From a checkpoint of a small transformer trained on Wikipedia.
Architecture: RMSNorm before each block, no biases in attention or MLP.
Training: a variant of Adam for these matrices, 3462 steps.
MLP neurons of a small language model. Each row is named by its layer, matrix (gate and up: input weights) and neuron, and shows model dimensions 144-335. Each number is 500 + 40 x the weight over its row's rms, rounded and kept within 0 to 999. Numbers have three digits each. A neuron's up and down rows have the sign that makes its largest values positive.
After each neuron's rows, "fires on" lists the tokens most often at its 100 highest values on Wikipedia text that the model never trained on.

L4.gate2826:491519505468469476484443507448487575554511550490523525466528518438471472531446477456460464485447435455468507540493509457553549486510504504459523513490555520564449563543493472459481460425602496504560529492507411461491475515533439524498550522516533502547422514475548448500504435548519546493503555476475511451458443428445523567527433564499491478541533448494433456515418479507519505378477527473509484528456537458491584467476415516455508501474503508496479501523514440504500469441498471474541482564505469490511550497501501486455508447418537487428424596464479553461546490475496436584
L4.up2826:515502454513451544482489486492526504382467621474452518506510552523499504452434512526528494540530505481513470496558481484479485489488437520482417545551529501461451515538448529521513486488471522480477533507481530536466486435451453533501454523508457458485505514532525532497475484476443472515451490507492578429439480552479557545505526458470462546515507522542521476507516427494517504543538423542465508505501544534562546492485552512503471488515444515521522466509511571525557502489448531442492466490538471573456441535488486564512411542519443531564495483575477488481534449504552466555
fires on: " |"

L4.gate2552:484525449503500520465418535504535493546472558504555540461479481532475528435432506519457629449457488461552490533454551494516494480458480440545522503491473472535476525484493542541491420497533495587497532451431498480525449491509489532510454495495490488458491496475458498437539476483512490487563554422504482448476451552440506526550542454462523503521475520516537545519470515489476519497473454517516441511514510491517525573540446507483481518506531518470524449494506492507474511503546493454560526496517506467603512538507518463510494458459477467522502388468470514487431497555411417524
L4.up2552:511579460498544528477458475517530581526502491510503596489575572418530488500508468572538534501513523484563478535429443504573516560459497511467541534484541510481441503511576489531511535484568534489507481482488487517545474475493528537449497459504573520526543550500579513519451547477493530492502421523570513499475544527551514478460481471487499551498473497504514432527508557516523565419446501492495482536426471535489467398499479540516475485492594496497465488474526448498496489471504525498440535520517510476540475523510547474483529466489566515480426557418473513479545494475550532481
fires on: " |", " Pred", "\n"

L4.gate2065:458412564490490484507459482557498529491469492480477512499497540551506462508507540552465465517424514464474460471489463521505509479545552456564478441462622520532498552556524419511485421478506436490482532454474457446536486528534494471504555533530576468527487477472575512504450470471547504445501461525451500511502412490471490368522513532493505448542489394571468452544439490456501525507470529552474491488458577510515436521489448535516462517504566508465502538569511475583551442453515576490527540495548576475529534490507561539546485528420473488451453432465490512465508531496568540515
L4.up2065:464497504551499509495531488499538537462498558536605482528503577465474467455491494478449495504458492505527533571480546432572489499479505494507532561530530572482501510544522474497536489495448493500522500472502491459467529590499437420507449486517524469504496520503552481497510455485477476479487547465425522459510480520527543520585459502437382523456507484503466525528446560419483552489474473465471549533528518580484497478520479494409525483499541546446497534559510496492530483433496512447483541479538527482588482539497484502512542517420448438518483464583505575474495479475531479604
fires on: " |", " m"

L4.gate508:475509479575457477550512461421533492485531462564523469553519482480493584434508509451541487537465471433501442553536564516563469508427462579519469513454499526501479551545465516474518469499530529475555502486489457502521477515497456572495490454483502459502441497501581483602411470503558493505524541426501452495456530502475499482493519506491434535503528539513406473501464564555498477516488483507501425532506504460489465487557533496454522521403569465442487495466531524556467498485469567526479426494552428445502491499520566548460407486470426480500511570545493532468582552548487520495
L4.up508:475475520556485535478512558527480491463529469495522457511465577542491554467468545388483518456531474470514475491506474577512487507572487462469474394470495513566482437513452482451449544497475499497515514512442457462505496531451510460541458488373547487468518482520479489519565425522523502532549566473440438469436502553463502492384462481524544548524487525497535522565499555554575470500570545467450504418462487529505460524536472506474457530501492506549479453504522487445469570493521516563481496515523536525538477498466557491454497503497414481455501539577464422467494531516456432384
fires on: " to", " –", " ×", " |", " and", " ==="

L4.gate1687:542417482561517546474485532476472447457577527436410471444503454475472524529532517557556492486486508410525525484489489516483522605469537499518521509477372513500471487442453517469563428489522501487516514472510435485477486477504465521483550433464540522496532445469551498460393450512494505514475504527467418574523556541494479464492461443501451480499487582455506502518464557500519525516478472511491436480482480451464450470471487527512454444513525418471454509480507527475565431514507544463559536450546485467546527542473495484480541519541411542473508535477480473522519510493469445484
L4.up1687:572469552530515500525504507445496448491448538518458461563489520472537485481496486520512469448469499558450445508482459464458529494508533540500456508528527521500534493436461454456533510406534431542527506384488530480617484492583504564489535559474553507480535491556536490496460469557563464475495549513433553483482459514508583541501530455546527416530515489562548453513473543439538532501435558474501492470446444439506479484535513492545512475488491494543556470469508460546556491481482504471480473504507471481573563540554475493501451518471482569456540511587508506521579468443506490443
fires on: " |", " Baseball", " football", " basketball"

L4.gate1553:534442511523553553505421507468420593502481494438490498500481487472445577508493505530586542532529528547483469521469553472545482521460490426452505513540525515488523508499463488527469538520447501531524520519433430540474416413568494517476473504474500529513505463504467487396515435559575513414500487475433502497442530477519558419487465533489515467574486475426461520508468402463556493472453542537437389455511512542555494525510438474513444543477610503501492465519509526521484498492541583491535495564523460468527509554570566599494522472421461470502547541418470513502505530478492433546
L4.up1553:468483443492531424466472408507483439505485561507494445565419493526524465560495500473509513525550499525522499494517446512479452516559515541484473550486491476482557507506436547539477468463457485514522453475526450519474582536463540517529482601550495518513439514566505550570538542451563522497532472532470457565442505529492470516493504539452499572464496596508470520496538474528507506511508459468513503597485487379509549474474519426444460519531498573519455509471464477464508453530485423495532378517530462498512439498548441552499511498533511557496489566519547468537549434509427479531
fires on: " |", " song"

L4.gate2028:491489506551541542511470550494452553525535456480442522481514543482501476515463540438557471463447441475570524479473481505500550514548579519516535518449463551526468560543379555510520494519461544518485520530497463469549524492432460455432500495538571458460410535410479514577468527460436493476493460526497491513485471576416436435522452424548510485537490508520507463513471496523514501535525509460493465531462466532525470480533555489426469559448526427498482524443498440540514463586566448482540515489553565476517434534466595528507558452518529495493491482407523434491524516490529492500
L4.up2028:520511507528522548527471550566481467418620481461583536500514518445509496579505494471505481504504509522505477486528490538478591523479521470437525564483492540478538542491450485530606454512550504510477483516476495485503504559500488441499478492446489499521513524468529403518513474514440516491526414551464535462504431437573459515516443495558480525482486552476520445534560424536501535544450485505499487466470485490555473465471534516475430491504438471545499501523492422529546474471444473476539550467503513482537464467550527486511537500430437426490492528434547488516507495496525487555
fires on: "in", "ga", "or", "n", "er", "o"

L4.gate2389:523595496500476431525506583538497546493494617477495524522454466542436472536484523516413491386448444418502548464513421495516449520442547552483466487508527496562569491473534489519467589536525470513439509452557485502530522439500477495557441531390522604501489469522549559483477552503478468526539533460454540491460498545444454542546573489431542545537505513443506478472529475529481485456481370531480494444494465534537521501500521517481471478542469484540510461511522450491469575525473467582525509543515496440440498571489507480487528538454557548489494520508511491507498495508508468448
L4.up2389:527496428536524493517520422479501533466513527496511514509529454487477520536496531612511487511492414462464477510523512488501544512483524524459400474589574518468464551501569473427513543524507424601483498515480452507517516466587501507494462497480502606520440501495502494498483519486476479461499498474469562524477543475490468551426513488466553469408441446538587550507565432553492567465487551444564534468482506509473458476449487517518549453524488483513496496529462430510551518421488435536500473557515586515441508483478460575481538451468476475508511500529503519513534469447504431475
fires on: "\n", " song", " |", "o", "p", " First"

L4.gate2807:539444514550494493437526597454578580474517468511520485542459562493475516460466482492511479591484512444533514479552486484506508504452420547447474559488572526557484510459512531488531432497500485509525501481477478506479444539475517488475495460470528440391445478493585532534491450493497493494461462494472490525418444480500543473572529472475469465498481554456459504456516564533494481487507478461467485503517505465517518449523513501496444474504545497510518563552504453533579508438441512581543488470496500471435456475488555517495489546465450515437522539527467531571523509529407491469
L4.up2807:532496519549477512530497475461581556508518491504489480527463543579512472530468536392509460510485497484470481504566498459501519483481446521511527541519534538486436493468483545495464552487558496464553515495530531589492500521487537478486562491475518464465553538460542569494463465524448500472519517453445523509460555521522502496477501623506537470419515493462492513508451455465493453535558441535420534510495517538510462485540504493508466503504484537510642515535512479568412522446419516517552531479440545531447516403532546476426476466522494496533514590488483478498554519493494509494
fires on: " |", " hold", " to", "-2"

L4.gate2301:557492525514468528526549538503547540504448540551463476496524479470498502557453562403482506481452453481530533451482536546557519507462525476520572492458513560547446558535493470550486455514506501555531538536472514531481584514478552574460505524486521493483436554461519468549477427490526513530497481421492544503533472489473528451494495531493533492447460459496480447462492498469494504454462512437525474601554453449463479520616480578547489506451487468455513519517489500558501492428541475545544409458467574485435458532469493524482438467507454458419537541551489488528555582571489500494
L4.up2301:544548495544421420533524568499448507437485499501515515492530521575499544469482531495498581532512441551445460465532486508501494488454480500474430454528489557454490461522505505558442512561516577537496459518440461525512471542505516502488443518458469521458507478577546470501541510498503479524489496456509465501454482522489470521452495542488511550431499451464505511539484487561478472469491501544476523538434505492525420520478545510517485446466511556461491483477448557539502511494466512561446466502499533569505465500516530451466504454501440537526531645539451517563487533495448487434
fires on: " and", " to", " or", " ×", "-", "-2"

L4.gate1505:478463530470428578498464543492465511461500520428393458494544472466529504462510507434493441486497495506435548445518586418557603508546583488489513529506512525418454477458429507491450507496493592481428518526533464462517515450519501454510528541485499431455517522529503512440497488478497479488536516573448530540482446477535547488588489422460491479453448490499517556523491533498538518543525472559488477454452507519462386540475481494584473528528509548514513488487483490621525533490519513527524488501480492476518546529493413487499481493486461508504515490517477537513479535458525497459
L4.up1505:466464531445506479462548551489522530506475462498457558444409459473523572531502528597494494547547572516534503475508490471494473492496468521526494488515447445469551553481520480481400530540517515527486538532467518493570478441443505481538505440531443528506471545515506511408428511559541509488477418516563480481467528540492484477516496443531537466489534484505541480507579536499442527486480492554499427460480585548506509541530579488520483495518425486507447524498464533424510494501404488460468496476510504509499519454455529527538484521511460465552444537530494536460495452469468513502
fires on: " |", "|", " =", "ay", "o", "u"

L4.gate2292:514477476496493537536502475518490517518505542511525571492508516418490490428528444517466459520501481464523490535457445513576588518478528519555465512482460562514463479421505477445511475513522518526571561478468447483469496508488467485512493541445514469477504532583488435484473510473486499519432455464479461519543491518444524521476525489515502573441409505493426442532427431492461515499490504518504458494520496448482512492529453490453493483516477536524535516439550484553463478475504519516513511539491475495427500498533519502470493466433440500488541547522540546459538490528489484506
L4.up2292:548565440435477503536505511531553461488452538502437522509549500461478505486403485523542495460535481536481505533530509486407548492489451523534457501468531447458528450437495491558475475488512435512510477466494471514551476520527490514479461508544406579451465494435474506492511466529515495471536514530530482438498595418486482511472540525476536521589455503437528507478580578463488500461401548479525441478487554505502550482421482542558521463478535485478575489481464550559560518490518485525538477478482469486425517527631488527448491460498534537521560557587488516487490513485492546495
fires on: " |", " 4,", " 5,", " 1,"

L4.gate2586:504413507479443528472467424563515437412491499491436466482507520531578502469475504493497508492498464482502523481473564484473490462506537542595487598530415472500499485465563445535501540497491566570489519501517483452500523515575503487459485529473494457552472441544546574484448539470482543495482577493538495549528460506491466501455506509558522516373524501416514536565443590515494510504562503495483415541476512505543506465504550576513533514557523449500480551478503530434494488481577517511546521491462456471516537485498551454521522556501449511526501477530522584509502494474449520511
L4.up2586:517402474500531545505418479473477494471532534542445501468502589483508441490525550597484482511524596465547509468522500531522451433505567505582500455567511490512578536518445462549524490523494438478503536515471527489462530502511572508457505505539539448462546488432480516495464549503507552470509458557503360449465505551510540545470487505510440535489497579481519507484558525568526467510492555549493521508531482551508450555482457491525509512507569474535537549527483534499494514461444518461446447479464517400504458493513517532424520441492474433504458460540503525497508500499496442539
fires on: " |", "\n", "|"

L4.gate166:529488557526497499533446464440465538430480485551546505458474479518492550557496516488533525552439550464540442516520557512589431601502511424556570502464565454534399582570504492473488490475493500515541550490467440491471442508496477607431552530453585557509462497559495489521461448504585499506510458489479560517503486504478552500509523502462467510579455519527439523538447562476517497542441496496516458536549584467514455520496494486552479502524472522477484553485555472511491502513478503394516475500495478503504466510467588521530563494465516497502542454491403571440507549541467528515
L4.up166:496611477522506495580503501521461460460472510484519522467462583459482505428480500501540590502589562487521461540518519443472510554532483506531421511498402412472536501592584446542464545463469494529472498484478442543533529506564514501529492485534510493517516462475443557442515457526511496524520446537529477553485463569476471527481538442446500549570403504463523568490486527488456488529514419504525528466550493529529610487561530531510589487576449535515498521462521483456459429538551525477481479605487437501518563543450571498540569536500545521544532486508480547496450521448451548467
fires on: " |", "\n", ";"

L4.gate2390:520404598534491506501458451496615525528528467523515535509454422479444522488484495492542498492542536456544543382476477475498441523499472507571504487449490486488430513476479485548521499484567502479525553513457500546480538495476453464480544541489534431516551441468570438486378456508567458528435482536529480496544521491452512528503453467407577496522526510472464496532439467430509464514584543484506524528466519531505480467507528509504521485503466436488513513464461461462509557485439583356508623444512564506560449487527475527563539547447458468522552465523416573520519555479477535517
L4.up2390:518467466472491556518440509496458493449488512497474512543549492441515475503454453556581526486499517475466500430488515466445512517474532515550486558473463510543550546541504489586529527470454522487532495457523534518564544483541440409421505466506549527475539560542494450451486483512481496531487502554428430535496510503513460475566518487445354521475510546537547489524502458536579440461468423495518473517533480471402427507450487524519516468517424560535521492507508532503514526514480499506557502439504440550490511564499506499489491515518507460489526511542577516480449534488558482442
fires on: " |", ";", " Date"